python train.py --n_layer=14 --norm="layernorm" --schedule="wsd" --decay_fraction=0.435 --steps=14786
MLP neurons of a small language model. Each row is named by its layer, matrix (up: input weights) and neuron, and shows model dimensions 96-191. Each number is 50 + 15 x the weight over its row's rms, rounded and kept within 0 to 99.
Before each neuron's rows, "fires on" lists the tokens most often at its 100 highest values on Wikipedia text that the model never trained on.

fires on: " States", " US", " international", " Canada", " Germany", "US"
L2.up304:82 56 47 56 38 53 63 59 50 60 53 33 51 40 45 69 69 68 35 51 83 39 11 46 40 63 52 75 65 36 65 47 72 62 80 39 44 51 59 61 60 29 44 51 48 17 35 56 50 70 65 40 13 39 19 31 35 43 84 90 53 62 34 49 67 57 68 46 45 69 59 32 67 43 34 48 38 48 38 20 46 43 42 59 63 58 42 56 53 60 51 44 54 63 20 75

fires on: " ", "-"
L4.up103:44 49 60 81 52 76 48 62 63 49 71 42 58 39 42 44 60 38 58 93 51 26 51 43 68 41 11 42 70 45 70 40 22 60 40 11 61 58 53 72 72 49 53 72 57 38 30 55 35 65 37 36 46 42 57 56 53 52 85 40 53 66 40 31 51 52 65 52 37 60 51 52 47 42 39 52 25 53 56 26 51 33 42 60 44 09 37 58 45 62 49 53 27 37 44 65

fires on: " of", "ing", "-", " a"
L10.up706:57 52 50 58 38 61 43 41 42 81 16 26 31 27 52 43 39 22 67 68 39 77 32 56 81 66 68 54 54 36 62 60 31 65 77 34 50 63 38 49 48 20 66 27 59 40 45 50 30 56 47 47 47 65 47 57 53 43 52 54 58 39 45 75 54 30 34 41 37 64 65 78 19 61 15 75 34 50 34 74 77 27 26 88 89 63 39 42 72 58 30 43 37 49 69 65

fires on: ".", ")", "})", ",", "%"
L7.up610:52 60 67 63 46 36 53 55 58 65 38 36 73 53 53 48 45 42 40 80 53 50 62 41 20 46 27 64 52 76 44 54 56 27 60 70 60 44 63 50 85 60 54 45 65 43 40 34 70 68 38 60 48 44 23 61 51 50 67 81 64 30 68 58 46 50 62 33 41 41 67 51 66 53 40 43 42 40 42 28 60 39 18 24 49 63 53 44 45 38 63 59 61 40 69 60

fires on: ".", ","
L7.up245:44 65 69 67 55 29 41 48 43 71 28 35 58 60 53 56 66 34 42 68 53 76 43 30 18 67 39 80 71 51 47 42 59 25 32 70 49 53 49 66 46 29 45 58 20 48 34 59 41 44 44 31 45 39 34 77 62 60 58 66 57 51 44 59 33 69 60 13 57 50 50 66 60 55 40 33 41 64 66 60 54 52 49 51 44 54 57 62 21 38 45 84 40 61 40 64

fires on: "ly", "ing", "ed", "ive", "out", "ment"
L9.up567:56 48 45 53 11 74 42 60 54 47 30 27 62 50 37 49 49 41 76 76 42 76 59 54 98 50 54 34 68 27 29 73 29 55 66 46 57 68 45 65 53 25 32 61 72 39 51 51 43 35 88 49 39 66 22 56 40 34 50 58 47 72 31 66 49 41 54 48 49 73 70 38 37 88 31 50 27 50 59 27 85 28 42 41 42 34 64 44 68 58 36 59 44 36 54 55

fires on: "ar", "w", "h", "un", "hi"
L4.up970:36 41 29 47 48 76 41 44 21 71 19 40 79 64 38 50 34 45 58 48 68 53 52 50 33 43 39 46 56 38 29 75 63 50 41 44 40 64 37 88 58 28 68 50 64 07 58 60 49 45 44 58 52 61 30 68 46 40 60 61 47 55 31 48 51 54 56 51 25 75 72 24 47 51 17 50 56 65 48 39 17 28 76 58 50 52 58 64 39 53 74 82 55 46 42 49

fires on: " \"", " un"
L10.up355:35 42 27 50 36 63 50 24 52 51 35 29 68 44 63 44 78 48 77 78 44 60 55 47 60 48 63 61 45 65 34 56 69 21 65 51 67 32 52 79 45 58 57 47 35 51 23 46 49 71 35 38 59 54 40 45 81 55 36 62 56 25 48 64 57 81 52 39 54 57 46 30 65 43 32 54 48 44 37 45 28 60 71 58 69 48 34 42 58 55 38 76 60 77 56 46

fires on: " ", " ("
L11.up324:58 62 50 64 75 61 55 56 53 49 61 55 48 27 15 46 36 41 67 96 36 26 32 27 78 63 47 45 52 73 68 58 31 64 40 13 29 55 54 46 67 60 60 52 49 39 19 51 40 72 39 45 74 55 69 68 46 47 59 48 55 48 68 49 51 66 41 62 29 60 53 71 33 50 61 32 38 71 26 49 44 36 32 27 30 50 40 51 48 46 68 35 34 34 62 48

fires on: " ", " –"
L11.up577:56 47 35 75 70 48 62 94 47 52 45 34 54 42 14 60 25 52 53 78 92 57 43 52 74 63 44 35 60 38 55 61 25 48 37 27 73 49 64 54 72 39 51 31 75 43 35 22 37 58 38 52 40 37 49 84 43 63 54 87 87 44 56 53 39 69 42 62 35 43 44 45 27 61 32 70 64 62 29 45 21 38 46 54 46 60 65 64 69 47 51 70 33 36 43 37

fires on: " United", " American", " States", " USA", " US"
L4.up6:52 62 33 40 34 58 45 50 52 40 48 68 22 24 62 36 74 66 58 51 80 46 39 50 45 78 63 62 73 59 60 53 61 61 60 50 57 59 54 40 52 47 60 55 44 08 24 24 36 40 69 37 02 59 33 40 35 52 69 46 52 48 49 63 46 53 54 57 62 65 48 36 55 48 73 61 49 54 41 33 47 52 36 48 23 55 53 43 78 39 54 39 52 39 57 56

fires on: " "
L11.up504:13 56 57 52 62 65 44 54 55 53 67 56 77 38 35 70 48 46 37 64 23 41 58 44 71 47 50 70 52 46 85 57 42 58 57 43 51 38 62 47 69 42 67 45 18 40 31 65 47 64 60 42 53 46 44 77 29 35 73 60 54 76 46 41 43 49 36 39 36 44 54 67 32 32 36 59 30 59 44 45 61 32 43 55 53 54 43 73 42 38 53 70 38 54 64 80

fires on: " ", "-"
L9.up425:36 44 60 65 47 77 51 55 58 42 64 38 39 21 67 46 74 50 40 80 39 43 22 30 85 51 50 43 48 56 78 51 49 57 53 32 32 67 25 55 46 61 77 75 52 47 42 51 30 72 39 46 46 37 49 50 53 44 51 50 41 62 65 72 39 61 50 48 34 53 68 48 36 40 51 52 06 69 40 36 36 40 29 33 59 34 45 62 50 67 57 65 20 24 61 70

fires on: "A", "a", "E", "I", "M"
L7.up694:48 55 71 33 53 65 50 41 52 54 38 49 43 34 64 21 26 52 55 58 52 72 40 42 40 61 23 35 99 50 28 74 55 44 44 33 71 41 52 45 39 63 74 51 43 43 45 45 04 69 37 55 80 67 38 52 57 50 60 60 67 44 63 76 36 61 68 37 52 55 37 52 58 38 52 48 78 55 74 28 49 33 41 69 39 14 52 44 73 42 70 55 59 56 47 68

fires on: "\n", ")"
L7.up697:46 71 62 66 66 46 61 29 50 54 47 55 32 52 37 49 56 56 40 60 43 34 64 47 60 50 20 46 45 63 32 70 58 48 41 23 48 48 58 47 46 79 48 55 48 65 34 69 65 57 44 51 27 39 62 49 54 50 39 59 80 61 54 20 54 19 66 38 45 48 52 82 30 46 52 36 19 59 55 55 53 41 21 59 42 49 34 22 39 54 79 44 41 35 49 56

fires on: "w", "r", "er", "in", "un", "on"
L9.up579:51 38 51 21 49 64 39 58 57 36 25 44 73 58 66 41 51 43 74 50 46 48 54 44 48 26 37 41 51 43 46 45 49 46 39 50 57 59 29 40 50 28 78 66 56 00 48 42 59 45 32 49 59 90 42 54 35 48 37 53 49 59 30 44 56 30 47 53 57 90 63 35 66 40 59 40 49 85 77 42 36 34 91 80 47 38 54 35 64 19 40 78 55 51 55 57

fires on: " a", "s", " my", "'", " his", " no"
L11.up761:14 32 46 45 77 71 33 45 24 54 38 49 60 46 55 67 54 57 54 44 53 82 45 47 61 57 24 64 75 64 62 78 51 62 42 55 60 68 44 57 32 53 42 53 37 38 53 47 35 65 41 53 64 54 68 36 55 46 79 54 68 51 56 48 49 50 86 17 73 65 42 31 66 36 48 37 44 54 42 60 51 48 40 57 38 39 51 49 60 53 55 42 36 32 75 38

fires on: "\n", ")", "%", "^{", " km", "0"
L7.up529:43 62 27 45 73 37 54 43 50 58 62 46 53 33 38 46 50 42 23 57 42 62 69 31 49 46 37 55 43 57 22 68 59 48 46 28 44 49 46 47 29 63 71 50 56 51 37 49 62 55 30 35 53 56 47 45 42 40 22 52 72 52 52 45 62 37 59 64 63 51 52 71 30 43 57 40 44 62 71 27 78 55 15 49 62 56 52 16 33 36 35 48 47 56 23 41

fires on: " No", "A", " no"
L11.up499:23 46 48 32 53 57 53 29 54 62 30 21 78 54 66 41 43 41 48 55 46 91 32 46 50 60 35 54 59 47 27 72 61 57 57 44 92 52 33 48 46 74 55 50 39 42 39 31 51 29 40 47 50 67 64 43 56 46 50 56 89 58 44 75 52 39 72 56 70 38 74 45 70 40 32 41 52 61 40 62 63 45 58 57 39 16 48 55 65 43 80 44 20 44 76 53

fires on: "s", " a", "y", " an"
L10.up1020:37 38 63 31 36 55 59 55 34 65 36 38 76 50 32 89 66 20 82 61 49 57 55 53 71 38 29 58 61 64 70 74 15 25 65 50 71 41 36 33 40 42 43 31 57 45 41 41 23 64 52 50 69 55 54 53 59 42 44 63 38 45 40 48 65 55 69 29 80 42 34 78 92 42 58 60 49 62 78 39 74 40 65 78 31 51 37 28 58 27 36 49 32 58 46 38

fires on: "k", "z", "y", "s", " of", " from"
L9.up591:31 39 67 55 48 52 75 41 52 49 42 40 60 62 31 54 48 30 54 47 56 51 70 54 73 59 54 82 52 44 56 53 20 26 32 51 69 73 47 43 48 28 43 39 53 54 53 54 19 49 44 59 79 46 51 73 52 21 63 61 67 73 32 60 44 24 48 32 43 35 66 44 84 44 54 37 32 37 94 37 50 45 37 55 55 52 57 06 63 39 74 57 32 60 46 56

fires on: "A", "B"
L4.up189:38 39 48 34 85 60 44 63 32 62 33 53 79 50 56 63 37 51 91 49 62 65 45 55 39 57 23 51 64 39 30 80 66 47 75 16 51 54 23 49 19 57 75 60 35 45 51 45 37 61 76 38 45 56 37 41 84 57 55 65 55 36 52 67 56 33 80 26 68 73 47 43 70 46 51 47 46 57 48 59 53 47 53 86 42 51 51 41 45 58 76 38 54 61 48 45

fires on: ".", " ", "y", "'"
L10.up148:72 63 35 52 48 49 47 40 53 50 61 38 46 42 33 39 53 44 42 68 58 48 58 39 47 59 45 58 52 61 68 49 08 20 29 12 70 60 00 58 60 49 49 52 41 57 34 62 19 55 32 29 75 53 39 68 37 58 38 51 63 54 67 51 32 45 54 50 23 53 54 48 61 60 51 45 42 58 75 56 21 16 58 39 29 35 53 59 63 49 72 52 38 48 39 44

fires on: "s", "ing", "-", "es", "ping", "ming"
L10.up376:33 54 28 39 66 48 75 44 40 58 49 31 50 23 44 44 55 56 45 63 52 39 56 42 70 57 48 42 51 59 66 86 33 55 49 47 53 97 39 87 56 35 67 33 61 33 55 42 51 55 59 53 47 82 17 50 30 37 44 34 57 59 68 19 33 48 49 44 61 61 58 57 58 68 39 64 40 69 41 61 58 51 20 58 23 66 52 59 67 45 26 46 58 47 44 48

fires on: " No", " O", " Co", " no", "co", "ro"
L11.up278:40 30 56 49 49 56 33 60 53 72 39 51 52 55 65 72 67 48 69 53 46 90 38 53 55 38 51 54 50 75 44 57 53 71 61 55 63 54 33 54 53 70 56 53 06 23 49 46 67 41 30 30 39 43 58 37 41 42 33 57 58 35 57 84 47 53 63 56 59 44 66 27 69 29 70 35 54 43 47 27 60 26 46 52 49 39 58 49 74 83 67 35 50 25 53 65

fires on: " \"", "\n", " dis", " pro", " un", " sub"
L10.up591:17 54 37 58 59 99 33 46 44 51 28 68 49 34 87 36 50 63 62 54 44 59 55 40 46 67 65 69 62 57 64 59 60 60 42 26 69 42 54 64 42 09 44 36 14 40 38 33 54 74 54 21 51 64 28 38 59 39 44 51 71 33 71 48 45 61 70 20 68 56 57 44 68 29 37 26 40 62 53 36 20 50 46 71 81 60 51 52 49 43 40 33 38 58 17 46

fires on: " (", " un", " held", " \"", " in", "ly"
L9.up383:32 43 47 41 64 60 56 63 49 43 47 71 45 55 67 76 66 26 64 85 41 57 27 61 37 84 54 47 51 59 50 66 72 66 43 33 36 37 40 45 76 33 25 48 40 37 34 24 70 69 58 52 42 76 56 59 57 42 60 52 46 53 57 43 33 44 54 25 80 62 73 38 99 50 65 47 51 44 48 30 52 13 47 76 69 33 44 38 32 66 40 33 46 52 54 72

fires on: "ing", " communication", "ting"
L11.up663:60 62 56 47 56 51 90 38 46 68 53 17 83 43 59 55 57 30 39 74 70 52 53 60 76 74 61 54 63 62 63 61 16 43 59 37 53 73 59 52 64 25 41 40 53 39 52 49 16 43 53 36 49 63 36 59 49 15 49 40 49 57 42 65 49 54 56 56 60 72 52 53 33 55 43 59 15 42 34 34 76 36 33 73 32 40 52 43 62 70 45 41 40 39 60 58